config.yaml
n_layer: 8
d_model: 448
n_head: 14
n_kv_head: 14
head_dim: 32
d_mlp: 1792
vocab_size: 2048
activation: "tanh_gelu"
norm: "layernorm"
norm_place: "pre"
norm_eps: 1e-05
positions: "learned"
qk_norm: false
attn_scale: 0.177
bias: "all"
tie_embeddings: true
parallel_block: false
init: "normal"
init_std_qkv: 0.0206
init_std_o: 0.00515
init_std_up: 0.0206
init_std_down: 0.00515
optimizer: "adamw"
lr: 0.000858
beta1: 0.95
beta2: 0.95
weight_decay: 0.15
lr_head: 0.00519
grad_clip: 2.0
warmup_steps: 597
schedule: "wsd"
decay_fraction: 0.358
decay_shape: "sqrt"
final_lr_fraction: 0.02
batch_tokens: [65536, 131072, 262144]
seq_len: 512
doc_mask: true
train_tokens: 728000000
steps: 4739
dataset: "wikipedia_en"
MLP neurons of a small language model. Each row is named by its layer, matrix (up: input weights) and neuron, and shows model dimensions 320-447. Each number is 50 + 15 x the weight over its row's rms, rounded and kept within 0 to 99.
After each neuron's rows, "fires on" lists the tokens most often at its 100 highest values on Wikipedia text that the model never trained on.

L2.up180:55 23 75 33 66 48 86 47 62 41 71 34 67 38 63 68 44 40 49 61 43 78 42 74 55 36 48 34 49 65 69 46 55 45 55 34 62 48 36 56 25 54 44 44 67 59 55 61 59 43 57 59 41 55 48 56 45 45 63 78 61 41 40 39 48 67 59 29 77 53 26 49 59 35 56 52 64 82 53 42 32 34 60 59 38 71 38 82 63 53 43 43 73 43 63 47 56 51 53 68 48 47 54 60 73 52 54 57 52 57 63 25 40 46 50 39 63 22 63 51 61 53 59 54 41 48 26 18
fires on: " the", " as", " Lo", " lo", " Ch"

L2.up424:59 61 25 29 49 59 31 67 51 79 75 64 38 54 70 50 41 29 45 53 63 48 47 58 48 43 38 32 45 37 55 48 52 53 37 42 36 15 61 45 53 47 45 45 44 47 56 76 44 60 49 49 40 45 62 52 39 71 72 47 27 55 31 15 47 56 22 52 35 64 46 56 37 38 69 62 42 45 58 52 51 28 45 51 40 91 35 41 55 80 50 70 45 63 66 50 73 51 51 39 39 53 37 44 24 47 54 73 55 93 48 34 53 42 51 42 15 61 64 49 89 57 74 50 51 46 71 42
fires on: "al", "arch", "y", "har", "sh"

L2.up1496:50 49 56 26 58 61 68 73 51 59 48 41 29 68 51 56 17 74 42 51 64 49 65 73 39 77 40 41 57 43 63 47 52 42 10 43 47 17 00 54 48 68 58 59 31 31 41 66 73 48 60 64 44 51 68 67 67 43 48 59 68 30 45 41 72 70 45 47 66 72 50 69 40 78 37 23 32 55 42 45 37 74 36 44 46 61 20 24 46 31 56 63 42 42 43 54 35 56 60 63 11 59 57 69 47 56 37 33 61 28 84 39 48 73 27 31 31 48 60 48 67 42 65 46 64 36 61 67
fires on: "m", "g", "ki", " Am", "to", "p"

L2.up1769:55 49 41 55 62 49 59 74 48 57 16 59 65 51 39 39 29 61 41 72 47 71 41 59 26 70 41 44 38 43 69 58 50 46 53 51 25 56 70 27 58 70 69 54 50 89 72 68 60 81 16 54 39 69 34 37 64 60 29 60 74 40 45 57 71 62 71 58 62 63 48 64 37 37 38 43 62 56 63 63 24 48 47 51 53 60 44 46 44 40 46 66 51 37 51 63 68 64 39 56 31 81 37 26 51 55 53 58 49 41 58 45 40 71 54 76 43 56 37 41 61 53 63 33 61 41 52 47
fires on: "h", "ity", "om", "ide", "te", "ise"

L2.up590:63 54 42 42 57 29 31 52 47 63 39 53 45 56 48 37 30 52 52 47 36 38 47 53 59 42 38 32 61 55 54 23 62 35 41 18 48 60 55 42 55 46 45 35 57 63 48 71 54 31 26 78 59 73 54 62 52 52 64 52 50 45 42 54 56 28 42 50 58 61 55 78 34 51 55 70 47 53 39 33 40 48 59 60 49 73 33 76 73 54 53 60 71 63 43 31 82 45 39 72 28 51 25 40 26 49 33 31 58 48 49 51 70 47 51 31 38 25 46 70 61 37 50 42 44 32 82 51
fires on: " one", " student", " community", "BC", "Q"

L2.up1134:55 40 19 41 34 49 60 70 49 71 69 63 62 59 63 03 20 24 34 66 44 79 37 51 47 40 48 36 56 61 54 61 45 38 36 46 65 37 57 34 45 51 44 61 23 40 63 42 78 33 61 83 51 56 39 65 68 62 66 58 54 35 46 33 57 60 48 33 37 64 28 63 40 13 40 31 40 44 40 34 39 28 19 51 77 63 52 43 44 46 57 59 41 68 50 74 65 47 35 45 23 63 53 26 32 48 36 38 75 61 72 51 49 57 46 45 51 41 91 87 45 40 80 51 76 37 21 49
fires on: " June", " November", " March", " July", " October", " December"

L2.up433:41 40 65 58 53 38 67 74 28 60 77 51 58 61 56 30 50 36 50 56 56 57 32 54 62 42 64 49 54 65 55 56 75 53 40 32 60 39 33 45 25 54 37 45 61 68 30 42 79 65 46 48 34 82 51 58 48 54 42 42 49 69 41 10 62 55 55 52 58 63 25 51 68 53 52 57 60 56 66 55 36 33 39 52 35 57 47 50 40 70 47 64 61 41 34 57 64 71 63 55 32 48 27 38 58 39 28 63 57 60 63 23 91 48 34 42 50 25 66 44 70 88 65 50 62 73 62 43
fires on: " of", "my", "son", " &", "land", "ll"

L2.up1407:58 27 77 61 35 43 33 39 59 52 50 43 38 33 38 59 37 35 61 76 69 65 32 76 67 40 50 34 86 73 54 46 66 46 48 49 40 43 33 45 70 51 41 55 52 49 52 77 74 51 48 43 25 54 45 69 51 37 46 52 36 32 38 35 45 40 46 38 82 72 33 51 43 63 22 38 31 51 38 37 34 53 41 55 65 40 28 56 41 66 48 70 75 36 56 45 63 55 72 80 68 60 38 62 51 52 17 56 63 62 62 45 42 54 41 44 50 58 59 51 58 63 62 35 51 38 59 30
fires on: ".", " of", " \""

L2.up944:58 70 34 45 66 28 51 44 33 44 56 55 53 73 36 57 15 30 16 52 33 28 88 27 16 66 48 50 37 33 61 70 54 38 38 49 63 46 73 75 75 59 55 72 35 57 43 55 49 64 35 43 59 58 68 34 52 72 72 32 37 61 43 45 53 65 56 47 53 68 76 56 60 32 68 58 62 40 42 53 33 38 56 36 41 68 39 42 31 38 36 41 22 42 40 57 71 69 33 48 36 40 65 68 48 41 37 65 50 51 58 61 51 43 47 58 20 55 55 28 75 34 45 46 68 45 49 62
fires on: " of", "od", "et", "al", "ed", "har"

L2.up1002:37 49 59 55 37 37 99 67 50 44 63 36 42 58 36 52 62 44 43 63 75 39 50 44 81 44 49 42 50 70 63 49 80 51 48 51 77 71 23 90 52 50 24 50 73 54 46 59 72 69 50 47 25 59 41 24 51 17 40 52 33 45 36 05 42 55 69 16 56 42 39 60 58 55 37 16 57 80 67 64 27 67 51 41 52 50 65 34 32 56 49 60 50 50 60 59 47 57 66 44 36 43 41 67 45 49 36 66 54 53 73 25 65 56 53 46 57 27 85 59 47 75 69 42 39 48 32 47
fires on: " of", "tor", " United", "or", "al"

L2.up267:41 53 53 51 55 64 71 68 34 38 27 53 64 41 56 49 46 34 39 70 50 49 36 52 50 28 53 38 83 41 69 37 66 39 24 38 43 25 57 44 59 44 79 47 58 51 18 44 54 47 26 63 72 54 60 42 33 53 70 48 41 74 50 40 47 47 60 48 48 48 57 49 10 38 54 41 69 48 86 34 34 46 32 48 69 57 47 48 53 53 35 19 49 42 64 38 57 44 43 72 70 31 57 78 21 50 55 51 59 60 55 63 51 43 54 50 49 77 32 46 41 39 60 52 53 41 68 34
fires on: " such", " critic", " same", " very", "0.0"

L2.up1510:55 67 25 16 51 54 34 55 52 60 28 38 36 51 54 42 37 76 38 69 50 49 43 77 59 13 35 39 58 15 64 45 62 37 60 31 66 48 73 25 57 43 50 78 46 45 51 49 61 62 53 58 30 30 66 55 51 50 66 26 51 62 48 57 40 43 58 50 35 51 57 66 56 13 39 55 35 43 54 59 44 63 37 54 61 78 26 33 62 48 54 54 31 93 51 36 48 57 49 53 50 73 58 56 45 46 31 35 52 76 44 60 47 66 56 37 69 65 59 95 71 34 62 55 64 45 34 52
fires on: " March", ")", " January", " May", " in", " December"

L2.up1636:50 35 29 35 40 30 66 53 76 53 41 62 71 22 10 10 54 72 54 57 52 61 22 66 73 45 47 46 43 53 53 04 47 51 64 58 46 64 32 39 38 55 35 44 34 65 58 47 55 35 56 56 36 41 69 69 39 40 50 70 56 52 45 49 61 51 75 64 35 60 23 56 73 68 44 36 40 70 38 29 62 55 50 61 55 66 57 45 46 50 81 43 28 85 63 45 68 40 72 59 72 25 40 87 34 49 34 48 55 49 76 47 46 85 41 49 69 49 40 82 35 51 55 54 60 24 27 57
fires on: "ion", "art", " official", "om", "ur"

L2.up1297:70 48 19 63 55 25 78 38 33 59 31 51 69 35 63 61 61 22 27 35 30 30 52 66 34 58 40 42 29 13 60 76 82 38 40 53 64 43 62 60 64 41 47 59 45 49 40 24 86 65 47 52 45 47 70 65 17 45 81 41 48 55 46 48 53 89 50 49 51 40 89 43 38 23 57 49 55 40 45 55 44 35 45 54 57 54 33 57 47 25 48 26 46 29 35 42 61 64 48 41 60 80 66 31 51 57 50 61 48 44 51 38 51 24 55 72 41 45 34 39 49 48 17 55 32 42 26 45
fires on: "ed", " as", "d", " \""

L2.up1249:42 55 65 31 50 39 62 53 42 64 56 70 72 39 40 11 73 30 52 60 45 60 50 65 26 29 47 56 41 41 67 62 62 51 77 61 64 55 60 52 42 55 70 54 48 79 32 43 69 53 38 72 55 77 61 44 54 34 46 34 61 64 49 50 47 55 53 34 41 51 51 53 52 48 75 39 53 41 62 42 74 42 29 51 19 68 63 42 69 45 56 55 45 58 54 37 43 51 49 30 59 34 56 56 91 37 46 62 59 63 36 22 22 48 35 46 51 57 30 44 46 25 48 61 39 45 37 52
fires on: "ive", "ing", ";", "an", "it", "s"

L2.up698:65 24 35 49 50 27 60 33 99 55 64 95 86 74 42 50 54 14 36 50 17 55 33 54 67 56 39 51 54 21 61 57 59 39 70 49 44 54 56 54 62 61 60 41 46 52 67 41 31 49 26 54 59 51 60 64 31 62 60 46 51 57 60 47 66 61 87 48 52 76 35 65 46 40 68 83 42 54 63 57 51 32 70 39 24 33 51 41 30 69 53 54 67 43 55 52 36 40 47 67 57 90 66 50 62 42 41 61 45 49 54 46 53 55 32 78 48 32 55 46 56 54 38 57 53 46 36 19
fires on: "-", "'", "la", "ol", "ro", "ron"

L2.up299:53 30 75 36 59 42 71 55 47 48 79 34 43 52 20 44 63 60 57 59 95 39 55 71 59 59 46 46 61 41 53 37 48 43 56 50 44 43 39 61 26 50 41 45 78 42 68 72 53 69 66 48 58 50 44 20 43 34 56 37 45 34 41 33 50 42 39 36 43 50 30 51 88 49 28 80 53 81 68 43 40 51 35 43 42 45 56 61 40 62 46 39 60 57 65 55 68 61 76 43 41 53 44 23 99 56 37 44 55 20 62 44 46 53 42 36 51 50 39 74 43 66 82 57 50 44 28 31
fires on: " |", ")", "–", " and", "20"

L2.up1686:52 06 60 42 55 58 40 32 65 72 55 64 66 28 30 68 63 32 39 56 73 64 24 53 38 58 46 44 49 41 53 47 58 33 77 41 18 68 83 62 58 36 45 50 20 44 27 53 23 40 19 54 53 36 49 58 66 45 58 43 51 59 44 57 59 43 43 78 64 41 48 67 62 49 31 62 52 71 55 66 70 52 58 66 33 53 21 64 48 56 52 56 31 38 63 48 41 33 31 53 64 38 44 50 38 37 33 32 54 59 31 54 59 62 15 53 50 25 29 49 77 52 51 57 38 40 62 38
fires on: " (", " (1", " or"

L2.up1144:58 36 39 34 37 39 44 46 61 52 43 69 50 36 39 52 55 55 46 58 23 55 47 67 45 33 14 32 52 40 62 47 52 20 50 47 68 51 41 45 27 56 41 57 69 54 46 50 55 46 32 44 36 60 42 33 31 72 91 62 62 60 24 42 55 52 62 42 70 51 34 78 86 03 41 46 29 65 45 65 27 43 23 51 68 68 49 38 59 54 64 29 71 42 58 44 56 73 43 60 70 56 55 68 64 35 44 41 69 47 60 42 53 77 48 63 62 61 51 43 49 50 57 48 57 34 23 56
fires on: " be", " Lo", " 19", " lo", " remain", " so"

L2.up225:38 48 81 67 55 33 46 70 54 82 68 54 39 66 56 59 51 76 42 46 80 40 65 88 49 50 43 43 46 42 61 57 67 49 45 33 63 31 35 43 35 34 58 31 50 46 63 54 38 47 50 67 83 40 57 52 27 45 51 70 58 43 50 39 54 74 56 52 55 39 72 68 50 42 29 64 45 49 68 31 63 57 35 72 68 56 56 41 41 32 55 48 50 53 40 58 61 45 43 53 39 48 38 35 85 47 18 45 53 22 65 46 54 53 83 76 29 44 44 53 69 36 38 46 35 44 61 38
fires on: "20", "our", "b", "in", "bor", " |"

L2.up830:62 39 56 60 38 39 47 51 55 76 59 32 53 53 50 71 34 63 31 48 51 38 53 59 61 53 51 40 59 27 47 55 49 67 46 52 86 46 40 44 81 44 19 58 50 22 55 64 84 72 55 51 35 82 46 55 28 41 58 61 39 59 61 37 50 73 60 23 33 62 28 49 42 24 41 25 54 42 62 36 46 54 22 65 51 50 55 40 45 34 48 63 39 56 52 52 56 57 62 25 45 50 73 31 45 53 41 32 54 35 46 49 32 47 52 59 31 78 27 66 66 75 64 59 51 60 31 20
fires on: ",", " of", "est", "id", "im", " found"

L2.up850:60 47 10 58 49 32 73 79 59 59 62 60 64 59 46 34 62 26 33 68 63 47 41 75 33 64 55 27 52 58 51 50 58 44 41 45 66 38 46 58 42 35 46 58 16 52 50 28 55 32 71 51 60 23 32 61 69 57 64 75 64 34 58 47 57 62 47 62 66 44 37 57 45 63 37 47 36 57 66 29 34 43 32 58 54 62 53 49 49 48 40 63 43 64 48 83 63 55 44 74 25 77 38 57 80 42 41 34 39 58 74 53 68 46 08 46 43 28 73 43 29 60 48 41 53 51 32 65
fires on: "c", "ci", "p", "m", "s"